Weights of a small GPT-style language model, trained from scratch on English Wikipedia.
Architecture: rotary positions, tied embeddings.
MLP neurons of a small language model. Each row is named by its layer, matrix (gate and up: input weights) and neuron, and shows model dimensions 208-303. Each number is 200 + 40 x the weight over its row's rms, rounded and kept within 0 to 999. A neuron's up and down rows have the sign that makes its largest values positive.
Before each neuron's rows, "fires after" lists the tokens most often just before its 100 highest values on Wikipedia text that the model never trained on.

fires after: "\n", " (", "===", "-", "==", "."
L2.gate2173,209,202,156,169,300,238,203,226,194,216,219,277,225,217,207,251,215,207,268,160,250,210,172,205,129,238,216,213,293,201,202,211,143,206,203,183,130,184,207,246,193,211,219,202,213,260,105,213,190,188,247,210,197,111,125,210,231,217,193,213,107,239,198,225,153,207,125,240,188,169,246,195,199,127,128,263,182,244,206,226,283,139,218,204,224,244,219,127,233,192,165,243,189,158,199,178
L2.up2173,198,189,175,193,226,171,225,188,219,237,207,217,223,272,160,204,238,165,262,184,141,226,168,232,218,251,182,202,312,189,203,221,214,143,238,159,192,189,231,245,203,177,39,184,265,210,162,179,170,150,226,255,225,209,152,217,241,190,219,207,205,218,218,183,140,277,106,222,226,125,234,228,217,156,134,194,216,229,222,227,133,187,215,215,123,223,230,163,172,185,130,159,226,228,188,216

fires after: " W", " Q", " T", "T", "Q"
L2.gate1870,221,107,158,246,186,221,175,270,182,219,216,238,215,241,213,186,217,243,150,244,190,159,196,295,145,182,222,195,271,209,281,191,208,163,149,236,282,175,180,137,205,229,174,126,201,139,163,146,282,214,212,168,250,214,278,214,261,151,224,151,141,226,200,197,246,197,215,243,172,200,133,247,249,158,239,226,203,184,248,165,176,203,219,165,213,132,203,246,195,207,174,219,189,236,179,211
L2.up1870,120,185,193,216,238,231,228,191,181,194,254,168,223,179,169,149,177,180,215,235,235,186,172,274,214,211,175,216,257,185,207,221,213,254,276,223,209,170,203,233,189,220,177,140,126,229,158,224,234,167,218,225,193,255,207,125,231,150,171,234,219,231,171,209,152,225,232,183,171,211,226,159,175,243,236,213,216,202,228,282,220,188,239,198,245,228,200,252,228,163,182,122,242,199,241,231

fires after: "\n", "9", "7", "6", " (", "8"
L2.gate1716,216,174,159,204,230,159,202,176,195,235,238,216,199,204,183,194,145,159,235,157,180,189,202,220,145,190,186,158,162,226,204,163,170,165,255,226,180,202,271,259,159,225,203,210,227,211,223,215,140,212,189,254,193,158,221,225,267,179,132,165,212,133,203,207,236,202,322,239,187,267,226,141,203,195,219,207,237,246,210,167,208,154,205,187,233,163,248,248,112,192,159,220,221,154,198,217
L2.up1716,238,225,141,237,221,197,252,221,208,176,206,205,177,220,178,227,219,121,216,117,173,202,122,202,181,151,196,260,177,219,161,193,190,101,270,141,140,156,258,195,145,202,149,191,205,187,219,183,266,191,226,213,245,227,247,165,201,203,160,178,214,168,232,250,214,207,183,280,181,104,133,241,175,105,187,237,168,244,134,239,161,229,173,240,201,184,207,196,193,188,202,186,193,144,195,210

fires after: " |", " Sep", "Al"
L2.gate1497,264,239,228,172,218,147,179,184,119,192,186,148,272,198,206,182,223,237,278,163,172,187,161,240,154,177,149,175,230,220,178,223,195,234,164,174,129,188,223,225,137,235,279,214,228,175,235,192,255,161,211,245,190,190,198,304,172,193,163,240,217,257,143,182,208,222,201,168,177,196,190,202,222,204,225,202,206,240,194,215,188,119,253,187,224,226,186,189,323,226,216,184,192,226,176,248
L2.up1497,275,244,193,206,190,215,232,171,333,176,93,190,163,187,235,215,193,157,169,232,221,236,151,223,133,230,142,200,205,171,203,236,168,189,178,189,224,244,258,258,201,192,32,249,161,203,219,247,173,178,181,297,166,216,164,210,200,198,130,195,255,184,232,245,212,220,215,229,166,197,146,167,181,262,199,163,208,190,233,249,172,281,196,241,247,245,243,240,283,215,173,178,150,277,230,127

fires after: "\n", " |", " P", " by", "B"
L2.gate1909,209,189,204,260,200,205,239,164,151,263,172,162,212,236,189,190,116,233,212,131,222,250,120,177,259,227,199,182,221,161,189,226,196,262,197,203,156,219,153,204,199,274,164,182,198,185,193,171,175,184,177,220,232,179,271,191,168,175,173,129,218,274,163,163,150,251,197,202,188,176,210,191,162,132,135,234,208,213,254,245,213,142,235,124,196,174,180,180,169,199,162,161,201,200,199,229
L2.up1909,165,165,179,238,227,152,234,161,192,245,177,186,201,177,195,162,162,204,170,226,204,281,161,210,195,226,191,178,257,181,187,121,162,216,157,160,202,246,207,195,188,199,145,161,216,203,250,105,197,303,205,201,207,220,244,218,121,150,156,125,177,188,234,128,268,176,244,238,170,258,196,186,196,233,195,322,166,160,243,218,232,134,147,188,209,169,254,195,186,255,225,194,279,277,185,215

fires after: " U", " R", " al", " Ar", " Al", " Sh"
L2.gate278,241,204,253,145,235,201,158,229,159,229,235,190,290,133,250,285,188,153,242,264,273,246,155,196,219,179,202,187,250,204,273,220,264,148,234,214,156,230,173,245,208,173,192,148,99,173,225,223,185,206,220,227,173,187,156,127,230,191,138,184,147,196,169,220,199,144,253,161,234,307,202,220,208,219,216,261,160,186,171,152,243,166,230,196,133,208,147,119,219,137,225,300,200,271,121,166
L2.up278,224,181,220,140,187,145,183,237,182,147,225,198,105,196,227,209,205,173,152,230,223,245,267,184,123,148,152,155,240,255,169,147,189,196,237,178,248,231,213,209,200,242,222,149,232,200,236,178,206,143,206,192,141,208,225,200,205,130,197,189,224,249,294,243,244,255,210,211,212,165,147,226,212,220,187,270,147,240,226,215,194,215,170,163,183,151,221,192,194,244,266,171,172,179,206,165

fires after: " ", "0", " H", "–", "-", " inter"
L2.gate1744,194,177,252,159,217,223,202,231,202,236,252,123,214,222,247,277,155,198,179,231,174,203,171,224,152,168,221,216,243,172,183,298,224,129,195,145,254,257,195,207,195,129,195,232,212,221,169,214,180,146,172,156,217,206,258,212,260,142,178,159,170,215,208,198,205,89,165,250,265,187,136,183,163,126,168,236,238,214,245,195,185,103,238,242,243,234,220,184,262,207,253,97,241,152,148,228
L2.up1744,109,183,209,203,165,206,131,142,198,168,202,184,218,203,168,188,194,209,146,231,212,169,186,185,182,200,204,135,200,184,101,233,228,193,178,169,167,192,187,241,168,143,153,156,220,209,170,208,199,213,184,193,232,284,157,189,241,209,206,201,189,167,224,184,154,234,223,129,239,146,176,141,168,175,116,252,234,171,278,225,209,163,171,172,226,220,194,141,301,296,168,135,338,214,170,181

fires after: ".", ".\"", "\".", " =", ")."
L2.gate1722,147,130,123,209,162,233,209,145,164,266,207,182,177,208,221,239,244,160,289,208,182,178,223,174,183,158,228,179,166,161,202,183,205,216,257,158,127,98,209,226,186,182,248,239,240,239,154,145,202,245,213,199,221,209,317,145,227,187,184,177,160,190,181,179,220,151,136,213,187,189,205,171,321,213,257,181,200,193,217,274,251,164,206,110,192,203,168,150,154,211,196,246,152,234,204,196
L2.up1722,161,127,135,254,167,234,177,170,190,297,194,172,203,217,196,222,220,101,267,137,167,196,204,179,162,168,218,187,179,151,216,164,178,238,221,136,124,80,190,208,198,203,307,276,209,225,203,152,197,242,255,210,252,132,336,126,264,180,199,183,188,208,209,187,205,127,108,207,217,223,214,143,299,279,250,208,224,160,217,288,228,178,185,159,137,188,196,226,212,219,223,215,155,215,174,181

fires after: " N", " J", " C", " A", " n", "N"
L2.gate2453,212,213,285,242,132,224,180,209,204,180,162,213,204,88,212,247,144,210,169,218,205,248,244,206,193,201,165,235,200,169,182,291,172,184,245,161,152,198,204,210,265,201,239,269,156,219,230,170,143,278,198,162,179,190,257,254,208,198,184,268,212,325,142,244,217,269,204,200,196,154,140,135,209,217,180,231,177,157,198,143,196,280,264,198,198,153,190,178,153,198,184,135,213,270,174,265
L2.up2453,184,272,224,231,220,206,203,145,176,193,241,176,211,273,221,200,218,248,224,190,208,195,259,242,251,228,200,199,167,177,169,206,165,256,196,185,175,186,213,178,226,184,134,217,180,238,181,167,162,204,176,269,142,182,186,206,259,170,267,208,157,230,220,255,227,233,173,171,223,144,219,175,174,131,182,145,188,169,145,175,176,201,217,121,174,199,226,235,209,213,236,324,269,187,265,235

fires after: " C", " N", " Azerbai", " T", " Z"
L2.gate1016,160,273,230,166,203,190,154,176,250,195,158,219,289,224,197,234,188,83,236,194,140,84,218,187,211,174,190,259,238,196,168,168,164,265,137,254,191,204,175,223,214,136,230,230,193,125,158,132,198,191,180,177,230,259,219,283,287,190,253,166,186,188,186,147,235,210,181,317,183,260,233,202,165,190,217,232,219,96,138,214,211,219,213,216,204,138,218,125,125,137,224,180,145,210,155,205
L2.up1016,167,188,157,171,199,244,213,186,270,194,221,124,208,146,209,193,235,201,119,230,217,155,233,208,164,153,220,218,220,165,172,209,172,188,172,144,213,247,238,186,207,203,225,186,226,186,168,215,193,181,156,225,192,171,230,210,300,231,263,212,170,247,262,115,265,151,231,203,168,254,190,346,166,198,175,163,199,187,265,212,188,136,164,215,231,117,213,196,176,185,202,223,159,241,158,227

fires after: " R", "eb", " B", "B", " Pts", " D"
L2.gate1325,147,202,250,213,165,174,237,182,252,229,177,260,152,182,162,170,122,199,177,137,160,146,264,259,242,184,217,207,183,187,155,192,180,226,265,209,185,269,120,260,288,246,203,203,243,194,210,148,141,197,185,228,174,156,236,224,241,199,225,220,232,171,199,166,145,106,172,240,210,207,281,171,225,131,222,206,247,190,168,210,195,221,121,188,167,224,195,163,186,152,240,243,206,182,198,146
L2.up1325,208,134,197,239,165,185,223,283,224,127,228,190,219,239,290,175,236,216,186,202,206,275,196,205,184,251,270,242,177,210,245,217,212,258,229,159,144,183,185,163,133,205,193,238,167,176,212,185,198,225,163,146,222,263,188,211,243,208,90,167,261,242,210,212,210,275,207,251,259,249,219,250,102,244,146,186,205,185,227,190,227,215,267,173,186,149,151,255,180,204,193,141,207,192,257,215

fires after: "1", ":", " B", "=", " M", " f"
L2.gate1739,199,179,168,253,266,311,170,103,216,188,217,151,151,183,275,160,172,191,226,265,229,160,174,239,238,217,215,198,204,218,216,196,217,214,247,216,126,211,136,255,166,143,231,197,125,274,200,203,205,192,177,203,180,173,226,212,193,212,231,213,191,166,265,292,259,157,202,174,133,171,214,214,238,276,179,240,267,235,262,254,208,171,198,128,233,196,230,188,204,201,205,157,232,247,181,126
L2.up1739,246,210,210,273,263,251,276,217,159,212,163,177,167,187,271,230,169,189,197,232,145,280,127,192,297,220,130,211,207,216,184,144,204,167,214,189,143,207,192,165,173,173,281,243,185,222,234,177,265,177,242,183,186,169,213,188,148,201,232,207,251,281,226,141,191,133,212,121,162,146,192,228,244,224,161,187,231,236,180,201,150,203,165,209,187,190,177,230,153,171,206,193,171,220,157,218

fires after: "\n", "-", " (", " \"", "===", "("
L2.gate1698,204,250,252,209,200,201,238,175,124,172,195,293,147,137,219,219,207,190,153,176,199,208,132,209,154,217,319,129,206,144,150,270,219,137,150,231,210,179,219,218,196,164,193,268,170,299,220,195,206,236,217,214,185,195,219,129,189,205,215,205,178,234,218,175,211,146,227,249,205,200,274,201,161,220,184,208,179,216,211,242,178,214,148,152,196,254,212,152,197,172,106,158,193,207,164,173
L2.up1698,238,204,208,177,212,196,190,130,210,230,188,256,168,195,211,247,172,146,159,215,204,186,276,253,186,242,305,158,139,141,234,263,198,205,170,228,226,191,192,175,207,266,169,226,218,256,123,141,198,231,158,235,172,133,219,237,209,242,153,279,165,275,246,198,187,255,243,215,227,277,263,154,216,192,217,183,178,255,252,176,171,181,266,236,186,201,166,218,189,183,305,190,176,184,206,175

fires after: "9", "4"
L2.gate1419,175,219,196,123,221,166,144,154,192,251,164,224,237,223,236,214,244,242,289,149,253,176,229,244,247,184,251,216,155,226,237,214,191,206,268,159,250,224,223,173,238,106,193,197,171,126,185,155,216,222,201,202,192,208,198,105,174,198,164,207,93,161,199,220,196,173,171,170,151,101,156,181,229,257,250,241,215,253,163,200,182,170,146,258,246,170,160,227,165,204,227,214,204,186,142,231
L2.up1419,199,164,202,182,209,172,179,216,189,165,192,271,209,259,142,153,189,134,173,133,163,224,275,216,242,140,269,177,160,252,193,229,260,158,169,173,164,241,173,238,184,183,206,237,231,186,181,158,200,253,200,259,187,249,335,200,169,190,215,191,177,243,145,183,117,215,167,181,237,209,213,294,280,227,207,244,183,194,182,174,156,245,160,233,186,178,214,209,162,142,268,291,191,220,166,219

fires after: " U", " R", " M", " F", " E"
L2.gate51,238,209,210,135,176,200,219,200,127,239,138,251,147,224,204,257,134,170,178,235,204,291,148,213,210,102,178,234,211,164,154,275,230,275,203,188,218,240,210,170,151,240,242,221,143,136,170,247,235,186,151,182,225,283,250,159,241,124,161,129,235,226,213,231,179,296,237,151,166,182,247,194,124,229,223,245,172,163,245,205,215,157,164,177,175,277,159,204,163,191,219,137,196,193,207,158
L2.up51,209,117,156,243,235,206,167,270,304,190,143,175,211,163,169,286,218,223,217,248,176,241,176,133,180,224,189,176,152,124,210,252,193,119,174,170,240,166,281,170,199,244,168,141,154,160,183,260,272,176,216,142,145,173,175,258,173,238,218,186,269,207,225,188,254,212,226,180,234,173,209,161,225,182,180,205,171,202,219,265,159,212,171,180,223,133,265,204,259,196,251,220,175,200,186,208

fires after: " T", " t", " Z", " W"
L2.gate778,157,179,183,261,243,173,164,211,177,248,249,205,206,250,219,194,153,144,217,239,188,234,212,291,196,169,247,175,186,226,201,170,276,199,232,226,237,259,236,238,140,231,95,255,163,165,198,206,227,146,234,123,242,149,159,128,217,247,190,261,250,256,169,171,241,216,229,161,159,208,244,197,266,262,303,185,226,233,209,137,173,206,223,201,124,151,164,279,170,217,280,275,260,192,223,142
L2.up778,199,176,159,225,211,248,169,229,220,169,208,194,238,233,199,179,233,183,181,216,193,161,240,260,203,218,187,191,160,157,206,182,214,250,161,187,179,214,206,183,206,183,194,192,165,171,195,293,139,270,225,206,261,245,184,233,209,144,170,230,170,163,204,167,189,191,220,213,189,269,297,192,236,182,207,117,199,224,171,201,224,175,319,67,153,271,195,200,242,251,202,151,318,166,203,169

fires after: " C", " R", " c", " B", " T", " M"
L2.gate2115,190,180,174,246,245,259,179,185,217,251,184,207,210,132,237,232,141,188,173,181,167,150,257,191,294,244,204,184,159,279,135,203,143,243,202,177,269,213,152,276,138,127,141,180,198,250,160,123,291,250,209,204,227,304,263,245,173,214,236,168,193,144,175,169,192,156,224,208,260,219,152,237,199,272,139,184,191,188,176,196,167,194,189,199,187,145,184,188,214,222,157,233,236,226,215,226
L2.up2115,196,296,191,225,273,263,133,213,326,187,203,112,194,180,209,141,163,199,214,183,214,215,144,226,216,191,109,144,209,152,167,224,216,226,251,255,198,171,193,276,148,180,201,185,197,165,188,127,229,230,175,133,221,178,183,235,173,317,226,171,155,100,154,153,196,166,247,169,184,90,165,225,250,271,174,176,279,252,239,232,120,221,136,198,170,125,253,173,196,228,142,198,193,235,213,262

fires after: " (", "-", "\n", "°", "″", "("
L2.gate1985,222,262,221,208,191,256,230,197,214,156,214,262,179,165,210,220,170,170,175,256,166,239,197,152,132,180,178,199,203,212,198,195,150,254,287,185,158,188,190,148,137,158,121,204,167,182,66,267,209,163,229,215,238,268,279,173,186,131,168,196,236,210,226,141,224,166,188,274,146,144,184,244,83,163,205,129,176,187,149,186,156,88,159,210,222,229,237,239,289,153,136,188,229,174,164,121
L2.up1985,155,172,133,214,178,194,198,153,224,183,220,192,209,318,200,238,219,213,95,160,198,102,211,194,175,187,199,239,197,217,188,207,238,162,145,199,226,218,283,152,208,206,278,191,202,190,198,217,232,224,231,245,181,119,235,237,114,197,269,216,196,269,206,149,114,190,172,216,239,193,222,183,219,165,246,177,203,221,234,96,196,255,250,239,195,173,187,239,183,243,118,213,165,173,223,179

fires after: "\n"
L2.gate1574,168,204,189,192,220,212,227,226,140,195,160,219,180,232,225,184,121,258,226,188,160,175,210,196,171,189,238,193,191,148,174,76,133,123,178,207,243,186,174,106,233,239,252,287,194,210,186,162,193,240,183,206,169,169,180,201,215,215,189,196,171,132,136,251,197,219,178,212,265,237,280,138,145,197,177,235,111,283,235,259,204,121,190,198,165,194,234,217,219,164,233,195,241,282,162,231
L2.up1574,254,200,188,210,288,204,206,184,189,199,159,175,142,170,229,181,166,249,156,182,216,214,218,212,242,239,227,227,256,202,161,175,118,174,240,235,225,186,145,137,233,199,154,186,191,173,186,222,190,197,185,191,273,253,182,271,210,184,138,171,195,232,209,137,130,247,157,199,236,147,188,214,175,212,212,205,130,246,121,274,206,181,150,191,217,186,262,193,192,283,197,171,313,192,231,160

fires after: "0", "1", "5", " M", "7"
L2.gate2400,198,251,251,183,223,173,252,231,194,196,201,285,133,133,193,238,215,126,206,184,219,128,209,225,203,239,281,176,149,170,217,228,220,235,239,215,140,146,291,189,216,186,179,246,190,137,163,209,197,210,166,179,256,201,254,241,183,193,173,246,94,221,169,152,260,153,149,145,159,171,201,171,222,237,186,216,200,172,260,203,167,257,197,185,177,132,215,182,138,181,145,236,135,129,117,250
L2.up2400,285,164,245,144,175,142,229,177,214,249,192,220,245,114,186,204,186,190,171,219,282,148,146,156,180,232,253,143,134,186,288,129,215,251,223,233,169,213,218,188,195,227,176,169,186,165,265,180,265,200,194,227,212,235,188,208,243,251,150,259,223,135,241,158,165,160,253,207,188,191,219,191,257,235,255,149,227,164,228,205,211,207,167,187,124,106,241,239,158,209,153,204,212,213,223,194

fires after: " ", "0", "–"
L2.gate1371,199,176,195,201,239,186,166,131,206,205,183,214,138,237,217,226,280,159,210,230,170,222,189,223,122,151,287,215,203,171,160,230,203,185,161,232,175,213,296,277,206,163,202,243,189,153,195,199,196,184,220,181,187,193,214,274,232,228,166,154,163,230,140,206,169,206,142,169,196,142,204,127,124,240,205,220,202,183,216,192,173,174,207,147,165,229,202,207,222,232,145,167,206,167,153,195
L2.up1371,239,204,227,171,176,290,228,233,197,202,207,154,208,171,188,234,142,203,132,197,239,194,182,227,208,209,249,139,206,230,184,246,197,255,222,198,199,175,183,272,214,152,189,196,179,216,161,204,285,184,186,189,260,207,195,231,268,219,220,194,164,138,204,221,168,196,261,192,256,178,223,260,219,181,153,229,221,218,175,207,165,286,209,304,203,237,186,170,213,198,156,153,204,198,288,190

fires after: " U", " L", " Ad", " R", " Z", " sub"
L2.gate343,180,176,225,179,117,205,244,270,200,224,210,175,271,154,198,177,208,238,163,261,233,295,139,197,284,203,187,244,189,132,243,188,223,235,159,149,195,153,205,244,251,271,158,177,200,144,132,213,191,173,188,239,110,206,194,178,237,112,228,183,177,203,252,247,251,198,149,229,240,210,237,173,217,158,184,206,220,118,164,168,208,245,230,172,183,232,231,179,215,201,222,149,189,208,194,137
L2.up343,183,124,246,204,87,264,214,197,199,204,195,151,169,163,216,285,187,178,180,174,259,277,279,186,192,104,204,138,180,230,217,285,189,241,171,160,208,242,244,209,288,226,155,181,176,154,185,266,123,201,222,124,181,240,218,173,271,232,248,204,145,195,246,168,206,279,205,160,149,200,226,132,173,240,212,214,172,221,132,260,174,224,199,210,195,170,204,176,185,201,208,114,159,146,256,155

fires after: "\n", "M", " A", " M", " R", " N"
L2.gate1063,258,228,223,209,258,146,203,209,169,231,280,229,206,174,256,245,120,220,211,166,231,164,223,112,207,179,271,164,181,237,153,247,161,149,184,210,181,166,207,221,160,168,217,191,131,188,161,199,227,270,208,313,170,191,197,172,195,260,222,207,193,186,138,263,214,235,237,193,207,207,231,263,178,220,265,166,167,219,196,195,96,214,104,184,182,183,240,221,285,152,185,238,159,204,195,152
L2.up1063,146,284,169,282,192,203,284,200,211,209,242,161,201,173,222,245,271,159,235,168,203,241,189,165,178,132,157,199,205,248,166,262,216,254,217,182,163,226,122,218,177,131,96,194,190,140,230,218,234,204,173,154,283,210,214,253,278,251,234,159,182,142,213,220,217,224,156,210,147,175,221,209,188,160,214,240,240,143,154,171,134,229,243,237,171,211,204,223,287,209,138,166,229,170,216,171

fires after: "\n", "0", "1", "2"
L2.gate2216,137,225,228,236,252,225,116,165,242,196,237,285,209,161,222,204,133,207,168,122,150,182,229,158,285,168,275,188,163,197,117,235,219,256,217,182,207,205,254,226,206,163,269,140,169,176,217,197,163,163,184,133,159,208,226,194,220,224,136,207,209,164,231,180,221,202,190,206,86,226,220,140,209,191,173,249,201,203,203,221,185,198,222,131,218,184,230,145,209,143,188,221,231,212,201,160
L2.up2216,296,226,226,179,219,183,174,215,203,261,144,234,126,118,222,207,209,149,147,206,271,142,252,213,228,228,144,165,226,220,256,145,241,236,192,214,207,155,155,125,158,211,230,198,200,200,233,271,157,209,163,201,231,177,179,175,218,189,212,132,216,156,263,241,164,204,225,209,250,200,214,252,167,194,221,176,139,175,230,251,168,209,183,233,138,156,288,169,110,226,177,172,189,257,170,191

fires after: ".", "\".", ".\"", "\n", ","
L2.gate971,120,148,153,169,179,238,179,161,212,196,168,102,208,168,210,243,186,194,225,171,213,179,289,172,150,208,188,181,225,204,224,180,227,150,182,198,149,184,280,301,250,222,221,328,123,203,199,169,266,164,228,211,236,149,255,221,210,177,169,267,217,121,169,215,219,216,208,182,172,221,148,186,242,209,212,213,200,108,231,172,208,141,254,242,181,118,132,230,262,218,205,183,172,111,184,251
L2.up971,145,212,196,187,209,212,194,208,193,138,231,205,197,174,292,208,208,210,302,166,171,283,187,163,148,152,189,159,221,150,223,169,169,283,245,168,193,124,189,226,237,220,244,145,177,281,190,194,235,232,221,242,221,156,292,197,242,198,160,159,110,128,225,242,216,237,228,253,263,314,179,221,216,224,231,178,224,101,179,230,242,215,211,289,205,229,180,218,242,168,238,189,189,258,212,202

fires after: " H", " G", " C", " |", "H", "N"
L2.gate725,125,250,218,158,210,183,219,230,207,280,167,216,248,181,258,157,230,246,215,220,192,169,213,153,182,190,197,183,174,248,211,231,178,236,243,148,171,111,166,209,189,222,174,224,233,178,180,229,212,207,179,241,171,221,227,244,192,140,238,265,220,181,137,151,221,180,199,211,183,114,198,208,185,178,212,189,200,229,205,188,246,221,167,220,236,194,161,137,258,217,164,138,198,259,242,231
L2.up725,150,261,270,184,106,187,251,231,209,165,133,192,239,172,231,187,176,229,213,200,162,175,216,173,286,182,258,165,179,249,239,191,198,281,225,193,125,199,198,182,200,203,143,270,201,226,244,228,239,184,176,245,227,121,279,207,225,183,223,248,161,207,136,175,234,174,201,273,180,158,171,178,228,247,251,163,172,192,218,228,228,165,287,168,226,205,208,164,200,222,230,178,220,180,268,206

fires after: ".", ",", "8", "9", ":"
L2.gate1611,282,216,212,116,208,243,176,149,201,188,200,233,246,218,260,178,211,309,190,201,246,162,232,199,185,143,168,266,183,150,138,261,156,184,211,184,248,208,230,215,199,212,209,174,249,175,176,178,189,147,161,191,213,98,200,193,189,204,158,239,207,171,194,180,174,217,243,157,233,196,236,212,171,181,166,180,228,232,170,213,245,149,224,163,174,218,192,240,164,116,204,161,199,206,183,197
L2.up1611,218,201,181,186,179,207,201,258,161,140,198,213,189,223,182,194,223,163,153,192,222,245,203,157,271,140,159,233,197,219,259,206,121,204,147,208,170,243,174,208,198,108,191,209,190,140,123,194,249,244,190,124,237,256,243,221,168,153,188,181,263,236,233,276,178,177,181,214,204,227,167,163,237,247,185,235,153,219,185,128,174,164,200,226,250,240,155,285,121,155,194,150,258,210,242,211

fires after: " |", ";", " Z"
L2.gate212,132,214,231,184,187,208,168,200,187,223,136,157,214,242,320,254,325,277,258,231,236,185,221,242,213,204,212,234,194,232,238,183,106,243,140,182,153,316,249,204,277,136,174,169,206,176,200,239,259,265,240,220,226,183,217,206,190,245,228,157,174,205,211,60,145,128,177,175,175,237,224,264,211,280,184,228,199,253,221,152,260,209,221,121,206,177,303,215,248,208,192,233,241,221,253,240
L2.up212,149,196,150,234,160,264,191,160,110,250,181,173,148,246,231,267,248,196,205,175,231,225,219,188,189,125,168,213,187,247,170,197,129,224,179,237,190,243,232,229,170,200,79,211,222,173,280,139,249,256,190,232,164,232,193,149,238,169,252,151,230,190,204,213,121,211,168,207,217,223,240,271,229,199,213,178,188,197,266,267,134,241,182,144,218,159,186,208,255,161,215,168,198,223,221,188

fires after: "2", " |", " two", "3", "1", ","
L2.gate947,185,210,194,209,163,209,129,149,164,218,228,207,207,210,267,244,199,224,205,106,183,191,144,171,222,282,257,142,223,220,188,176,233,229,193,208,114,270,176,192,188,175,259,209,193,153,191,203,207,172,178,214,158,169,202,173,221,168,260,189,142,177,211,205,147,198,230,218,173,239,174,200,219,230,271,234,238,195,283,114,171,217,210,203,178,175,237,184,216,178,131,184,214,210,185,195
L2.up947,226,215,205,215,214,173,181,247,179,246,226,201,162,204,189,213,201,199,165,211,253,212,173,134,245,203,252,127,258,136,223,157,309,179,203,276,243,179,127,167,273,262,190,248,270,177,184,207,161,207,184,178,205,218,234,125,174,175,233,155,229,225,157,213,180,189,211,225,157,159,173,172,213,271,233,303,162,237,123,144,156,188,184,167,204,103,225,154,198,161,214,248,226,218,150,157

fires after: " H", " R", " Kh", "Ch", " ch", " D"
L2.gate909,247,186,248,143,161,275,262,249,256,218,250,239,186,232,148,218,185,221,201,253,235,230,149,193,284,166,226,158,193,206,211,209,202,100,243,164,161,222,186,218,266,252,223,248,213,250,206,153,178,240,173,152,261,164,264,208,194,203,199,202,178,273,137,129,109,111,208,197,148,264,280,217,237,201,233,198,172,265,304,202,186,230,246,182,214,143,192,256,171,297,220,112,154,183,195,152
L2.up909,225,256,275,198,147,236,301,160,255,139,211,208,154,182,207,249,205,144,176,254,245,177,211,198,172,176,235,193,143,232,172,205,145,236,228,187,178,263,214,255,199,163,218,204,153,149,142,223,236,250,196,175,306,237,221,180,180,225,189,199,208,179,210,185,109,183,204,216,203,167,139,201,123,209,224,205,237,208,267,193,213,198,185,209,219,194,131,204,220,98,207,226,181,219,254,222

fires after: " on", " |", ":", " in", "|", "On"
L2.gate802,192,233,228,257,169,198,190,193,230,195,224,213,240,204,278,209,212,145,235,180,191,150,150,131,223,229,181,225,151,190,198,260,226,132,130,175,192,187,106,197,118,158,155,174,200,226,299,220,275,185,214,269,223,147,223,213,188,148,224,180,216,247,250,137,230,174,215,285,212,190,167,102,131,132,238,228,195,194,218,175,237,148,284,178,173,132,206,99,253,251,154,211,221,171,195,213
L2.up802,195,157,204,230,205,175,194,152,223,283,158,188,228,229,237,270,274,128,134,270,140,268,180,204,192,184,178,259,240,182,213,267,137,167,158,223,209,214,224,213,158,201,141,175,209,173,186,191,226,169,184,174,208,195,244,145,213,217,205,207,247,177,201,227,198,241,228,236,196,254,213,175,193,222,220,134,202,243,190,165,165,202,196,167,179,203,220,159,258,202,196,173,253,196,219,141

fires after: " |", "."
L2.gate1935,183,187,220,234,179,190,261,233,65,226,229,214,192,144,225,222,256,192,230,152,207,146,194,258,120,110,188,297,235,219,227,227,174,268,231,237,180,217,310,183,225,191,180,248,169,165,123,138,231,82,238,202,158,207,224,188,185,235,181,199,265,170,212,191,251,157,125,235,134,194,261,146,186,218,131,217,242,200,199,222,239,254,210,126,170,196,247,177,222,167,185,171,167,161,244,192
L2.up1935,189,257,154,213,266,186,220,174,161,171,206,114,100,239,186,211,207,262,184,215,229,260,236,203,243,234,229,123,145,136,217,132,170,232,196,269,193,214,249,238,233,209,243,187,192,180,174,147,227,186,207,237,257,262,219,261,233,167,216,255,220,213,190,176,212,208,270,222,161,153,259,245,131,143,175,243,144,221,197,231,266,131,214,160,192,167,172,134,217,209,194,239,190,203,181,222